config.yaml
d_model: 320
n_kv_head: 8
activation: "gelu"
tie_embeddings: true
schedule: "wsd"
MLP neurons of a small language model. Each row is named by its layer, matrix (down: output weights) and neuron, and shows model dimensions 0-159. Each number is 500 + 25 x the weight over its row's rms, rounded and kept within 0 to 999. Numbers have three digits each.
A block is one neuron, or neurons of one layer that tend to fire together. Before each block is what it responds to, as a language model described it from the Wikipedia text at the highest values.

Responds to: Age and ag- tokens. Fires most on age in census phrases like under the age of 18 and at age three, and on pieces after ag- (ages, Aggregate); weaker scattered hits on a, Op., High.
L4.down25:460477541483514507462521496453503472466479491470519461450507511475524455497487517513503546488515475485462429493543524530457484492506482508488497538504534482529461516477512530487490508494494501483516501478519504503497463461513536544504518530505479520458460548510511533527503459487505534463475557524486507525482517487495476508503525493500477482519507519498463491510505533505498472530495492492506538506471469512521495481447500497475472498498507514484542528512474529524485467503515536
L4.down423:487549491474500448484511509448548479520493499517481480508475519484514483525459527514468482480479505484541468469469454518501541520498497491478497467526481487476472507500493504529515511537485499495501478450452482501537484490483514475512465468531501531485481465531523456546473503500460507516464476521500492479462480493529463523514518523488509477501513503489512471530493513532517436531491466522505543516546491517562491459483543525480551535511508514521508486505468526473527469483538469

Responds to: Digits inside numbers. Inner digit tokens of numbers, mainly the decade digit of years after "20" (20[2]4, 20[1]5) and the colon in track times (5:49).
L7.down561:503561506473542468523508470493487489478525499482489526519517496461477516508482461524516517482503533458502508544515543523498497508499547469505483516524503565505492515525495490532542505522516513466534511528502502469457527477532502463527474519489499466505486501505482491519430519504473486526494525528525496470445528470540492474519554503498543470510479489516459497441494437491503506519493536509524490494493500516505488526489509511492482494518507498513456534492504520478482507487548464
L7.down749:530496483517499545487505503523489474528491493457523475513480510487517538501454505520489456480469505460518522530476494532505532510526492486520534439498532513504500507493508485572483496490464495487503507490544484518530506512552481509494527466484501458501475451524514530432461497487474532506502490549458510551459472452481472550500535466488508482516502510471506484504526527476495520536490514489460502473491480490556486493500512495486505474514505516530522505479497469460525500518485540
L7.down1055:497504489506539469477479452532493515519512484477488474467481505506480527495490528494492495494497497497445496509526449533524535442490505565489527515565487511512526508517500469503473513542478506497505482461545476507508524514503484522527484469460529514496538463502517463484527515559525490476506490453540519499468477516501503480511447462491507535506507525509504503478483497458511527483492515526465486528484511510519509504517490520522490539534533549552540492481491479477496542493487502
L7.down1194:537510537487486501478506496493490533504491519509518478502511513523464522484510522490466475545522476502492472509509529525433507472562490524485494493476448484510485508455531545541478525545463463466503457464488483513477509493486459500497492498459516514530498488498508537496496472509507546502476512506466504477486508518503525512525489483511497501555458521546467489460482484484508544491524495476517500497486529519543455510498487533544515491480495559497495489492495479524458491506549504

Responds to: Year final digit. The last digit of four-digit years such as 2024, 2016 and 1950, in dates, tables, seasons and film years; weak elsewhere.
L4.down645:487525484501487503486484475545476513489478485513483510490540519469500485560510495464493482473510519490499470490538471499501545488527484523527476506492512449509541443552552514496464486501484550470536488532507503523491539489490499511499530475465497448519478483478453493488499543541451526533486488467494495455506476488501480503500545516478508498481484517506548502517513548546500511487491476472512505508483453513478501521512475487523511494465499512505503485489527484488488485484535467
L4.down691:490508495526489496508503541513500477476485508479520543499488505469484472544506534525535466509512518483491473427519534490516493505523446480499513544518503489519501501523537472531479477527501523506525517498468504506523510536474505468509511529503486492452469486468457499537491512500495499458484499501519459511459532474483483494503526518479493517487493484526492537500472524508458471516528504473512497498513488514519495524435464542521510486494502519529473510487451487504518479480574483

Responds to: Compound modifier onset. Opening pieces of modifiers, e.g. the second region word in "eastern and central", hyphens in high-relief or deep-space, and word-initial fragments like In(visible).
L7.down201:471498503490523541509533483517462471482493517502489529539503505538521486553498475512477502516503497491519515492459506476506547471534503515501524505478493541499517518480498481533510496476504529466537501501465452509525520491524557495537478485482483515501483491528551517496488453462546515470532462550497520489490501537542478475475567508499527554519480506506495478479506475535509505534486485526480465488456500438503514447497511525531496459507509495512488431458521515488481497446505508
L7.down754:503511504497495538516538528534505524506544523476452473506481469463506485560514526504449532511465474546500491501482500501565505530473477544507512483457506481475527552488460487475511544477520491515450552527477494515495506472516503475443512476557516487481505476463492472482470495488460492525505496522482483504467497451537482508506569492498481491547523483517483506511498534508473541488582482525502484499488483482527512449518493483494553495506467469469493509491516493521454487482487496
L7.down1167:513489521481476517504485435511512510444492508495491522504494501472476477489482493522515523501430474496470509534528497485508470487488551510502484492499529497490431524479505490475499489498496491499530515492512493507525527475553484512501497527562544516454518504467512491506422473495488468488511508512488480511493492487477477505495505523484543493489487538479495496465484514516498500536530468472477519572495501477509499475501448512555502515443466474490501533511486496545489527526512501
L7.down1192:510520501504518472521545451510525513512502499516538491523457513543499479499526494462532519526506511511488473492474514469518463493454496479497496493507527509503510489477490467469516514524448505487490501551497478506481462489506452459491465504541449469467487497502500483547498516495496447512550491495484504498484471520467523495491512502512477480513542459509473483493508483511488511516474526515473480549494497491532495486505493505518483508505497543481504511499522504514512486451478538

Responds to: Year digits in recent dates. Later digits inside four-digit years, mostly 2010s–2020s, in tables, season ranges and dates, e.g. 202|1, 20|2|0, 2020–2|1.
L3.down216:456541514509512459500499477509468496478498480496510500491479506470530476475482499483493537522511554538523489511495465502464447499498498505467509518483476490475492465501483455479455478499526493547513473461557510525536512496482494492526500544479473460530533508516479491493539524514516519504511535512479555484531460528483486518521541490523517514529513496447514510522522496453472510515507505516522516493474521517507513501548470470513474539494548488471518477489494471508521506531537522
L3.down798:500514507538528479539504486530472550512475483479491486528480497503467509472465480482553504540464476523507515516508519517472484489506442486472521517484564474523552513468527483516464478489475548477494500470548498502502563501523499453497533497486486470479482522510532496500517555549498430502516459470528494534459438488491478499500466491504504500514470461508524475468494511520474526506458522484526493477470533501511510535535489475551498482499526519480486498488502506500492530496532500
L3.down802:499474490491497481505551514532494504475493498547503501517483471509464533492519521533488483517499488510491472512498475532494474525487504523512490501475552515499487494541485527509568504498486515481482511471485498519492513464510490469513477532482505513500499507459527537475494489536526496483540434488493466503448526501455543500515485514505489478487504483499465576518525438523497469549465486486474555506478470508517498471523502476479509477502531517513503511467467513472508520477504522
L3.down921:442519501511514437498532514494505468477526502532524474495477479508530463466509535506525501517479476494469488498505485510515548502475521536498451481530517547524548497504484484498487489476528491511500510446512498516483547509480493473528482506522501498539486524522513490524510501518485556500481497561496477526497487484529457494531521491452515529505550484445536489512479490501474533490519514504502532413537544507491467528510478477514487506478511477523507506486498493497485489481489507
L3.down1097:485494496472462477529516537492501509540534489503531492457503500508528505459509535541460486484475484464503487522486520453525514512507498541529487533497510474510498557517479565514483541505525501494474526463515481490524466473471453501503509495486493563484518521471531485530485489512537483480522490490462545467492511491523498473513454473490502481504473493471515529478493493488468466461526531521522471480484510486466510467479504473497519522468536511551550501532517551551490480508502471
L3.down1133:520490489481465479500502472527472520478493538494476515504513462506567508473481485516521541489517523482534445469485468491468510487511474525480503540519498490513496462517519497488482468506491539491445492464463502506506519535534482489481495485450482469537505529478567465466527475500538502532454517487485496542565487475507532485514552489499493529493517501465489474489519519483529511485524516521541511464517514520486496453507499503475491539505502521494536486452510476460508503466470505
L3.down1163:451500484509551433474514510543453510513498528522501531475509516498545557467507482485479512489507512482552480505523556514464472502498496468526446494530491474544509492509484513459484491503505483499486514487461508513516484473531487543531535464459490468481513469465556493519490455488530529451503470506506479505504503481496503552501511513500455500485520497505534481471520551496509494503517539476506558519498510533485523449529494461474507485480476551519470508498483471521497501498489481
L3.down1209:475499497492532529447526485535533480511502494494508524510535481525486479524486550464495481477519506479542464544514521486460499521487473504493489475524519496488455504517508494526468482479499537467524483480483478492513493462478525495485481515511491466535530483492426485477488492541517476491491481510541506515539517518549491543493474567538480471501516489507507524454535495515528463500495511514481485502480518501499507554474461546531525469466462509474477567473511493481486481485458512

Responds to: Predictable phrase-continuation tokens. Tokens that strongly predict a fixed next word or word-piece: age in "under the age of", median income, High School, Record high, mid-size, and mid-word pieces like entrepre-ne-urs, admiral-ty.
L3.down63:489493507490502554509477492499495499538490488468535479456491509486464452511499529505474529507512541459492504512508532517488487530524475534529518484550524475522504475492557503499513500480499522517511514524490494470504525481510506510483530516497489504488451444526520490488432551512518481538485506536490476495463524507517513455525483487497503504535512455495494514480486491505495513476494498510470499552531502507482445506495563492503506504474528513512466515480533510464520454513511484
L3.down84:518512544569495493487515547504502528505507532463483476523506523516476455477500494511510498476544498506488489492541528490484518512508470536462481478488495463468511475501518468469501447496521511472485541525508521466523515481486532486463500532498510494537471458502516509470466491501548477486529515496520529487446483464548514497490505505473510504503524507521476508507550499488509474514505489471537508489457540487501511527478468497542491539502498501507500515544484504538473504512489492
L3.down274:498534542480454522509576551573525476451490477502540449529459458503492506502421459506534476497518488503479486473469462509487505468508527492518516481508499506496538440512483504533532441508511500496538524494475501493500496519493506498499460500512487474506485497476522507493493493518475500478482481494532506500496479454543514482469506528512463512492435526544482530478509490540542519487504474484521512546512539496558496468504487483520486519508495482504517530481449499486483505471487512
L3.down356:510551488483486463517505542478469503528500511493493504561502499489532503534434554537511530515492478435511458485481517529474529471489498499479486486504510493526491527472510505528527556504505508503484491546525475522517553482508539505496491494520489494487526521453550510485455463496529514540487504499486482511498512487543531482490551515483545520515441483524517536474488499502482489467508523479478468485495488455508499522485559481479491523506511501531502491508506504513471521497551508
L3.down478:506491492508478483526487532501566477492494480512512517503496509474505476554510493501491534496496517486513510520508482468525499513518455495508511517485470513511492498474568507521503483501505503487497489521504496454527470551474522528539510517487508472499481446549483502527458505529545521522479498466470491477536512517488521494493460490488460496446514527539469519529488452537530498503484473477452517534491442502512491553493475500547493473487518470462478532503494546477524514499528478
L3.down736:482495500498511508497502498469480540495490489474500524460470521487546474486494503500486508522521463507484527503482508461491434489469495504502508510480540496516514480516450463528500511477508453520453434474509483485532499507515502498505491513485464445464532479478496473483503531519490477498512490517474475479529476505486471515507523520535502512544523491508506511528493530490486480493488505496533539514488503510484520532504480504518483522525523447523493495504549496472487527479526504
L3.down963:520529463518521446495467495507473493507470491476529479493551502507506494442514478514487506509510483512521499448546504527468476511519514489527520465478532521470444529509491485494501493514532489509511479506521492538512543528458548470486511493479493535513518481486508501508493493565509483517515525513476519494485490481510497516500517504529515479525455517524500500544501455533505493495532531485477504502508519464487513514497459481533496546474492467556450482521492488466500482511518449
L3.down1237:523550505516542510492496497538496464493494503529481511472498511472510495496488521535525506480495478493495494504540468502520506552502477507501494532470519545489490499521520507474570490514532498489455492502485468457515488468562501469524511524509500487451455494524486494494496487514460497508497514494508513526494513536523519551515473499479497523517480539529512533514479497526507514515475542520485465514501486524475531506480481467522544506501500541482524491506538537482473521495524478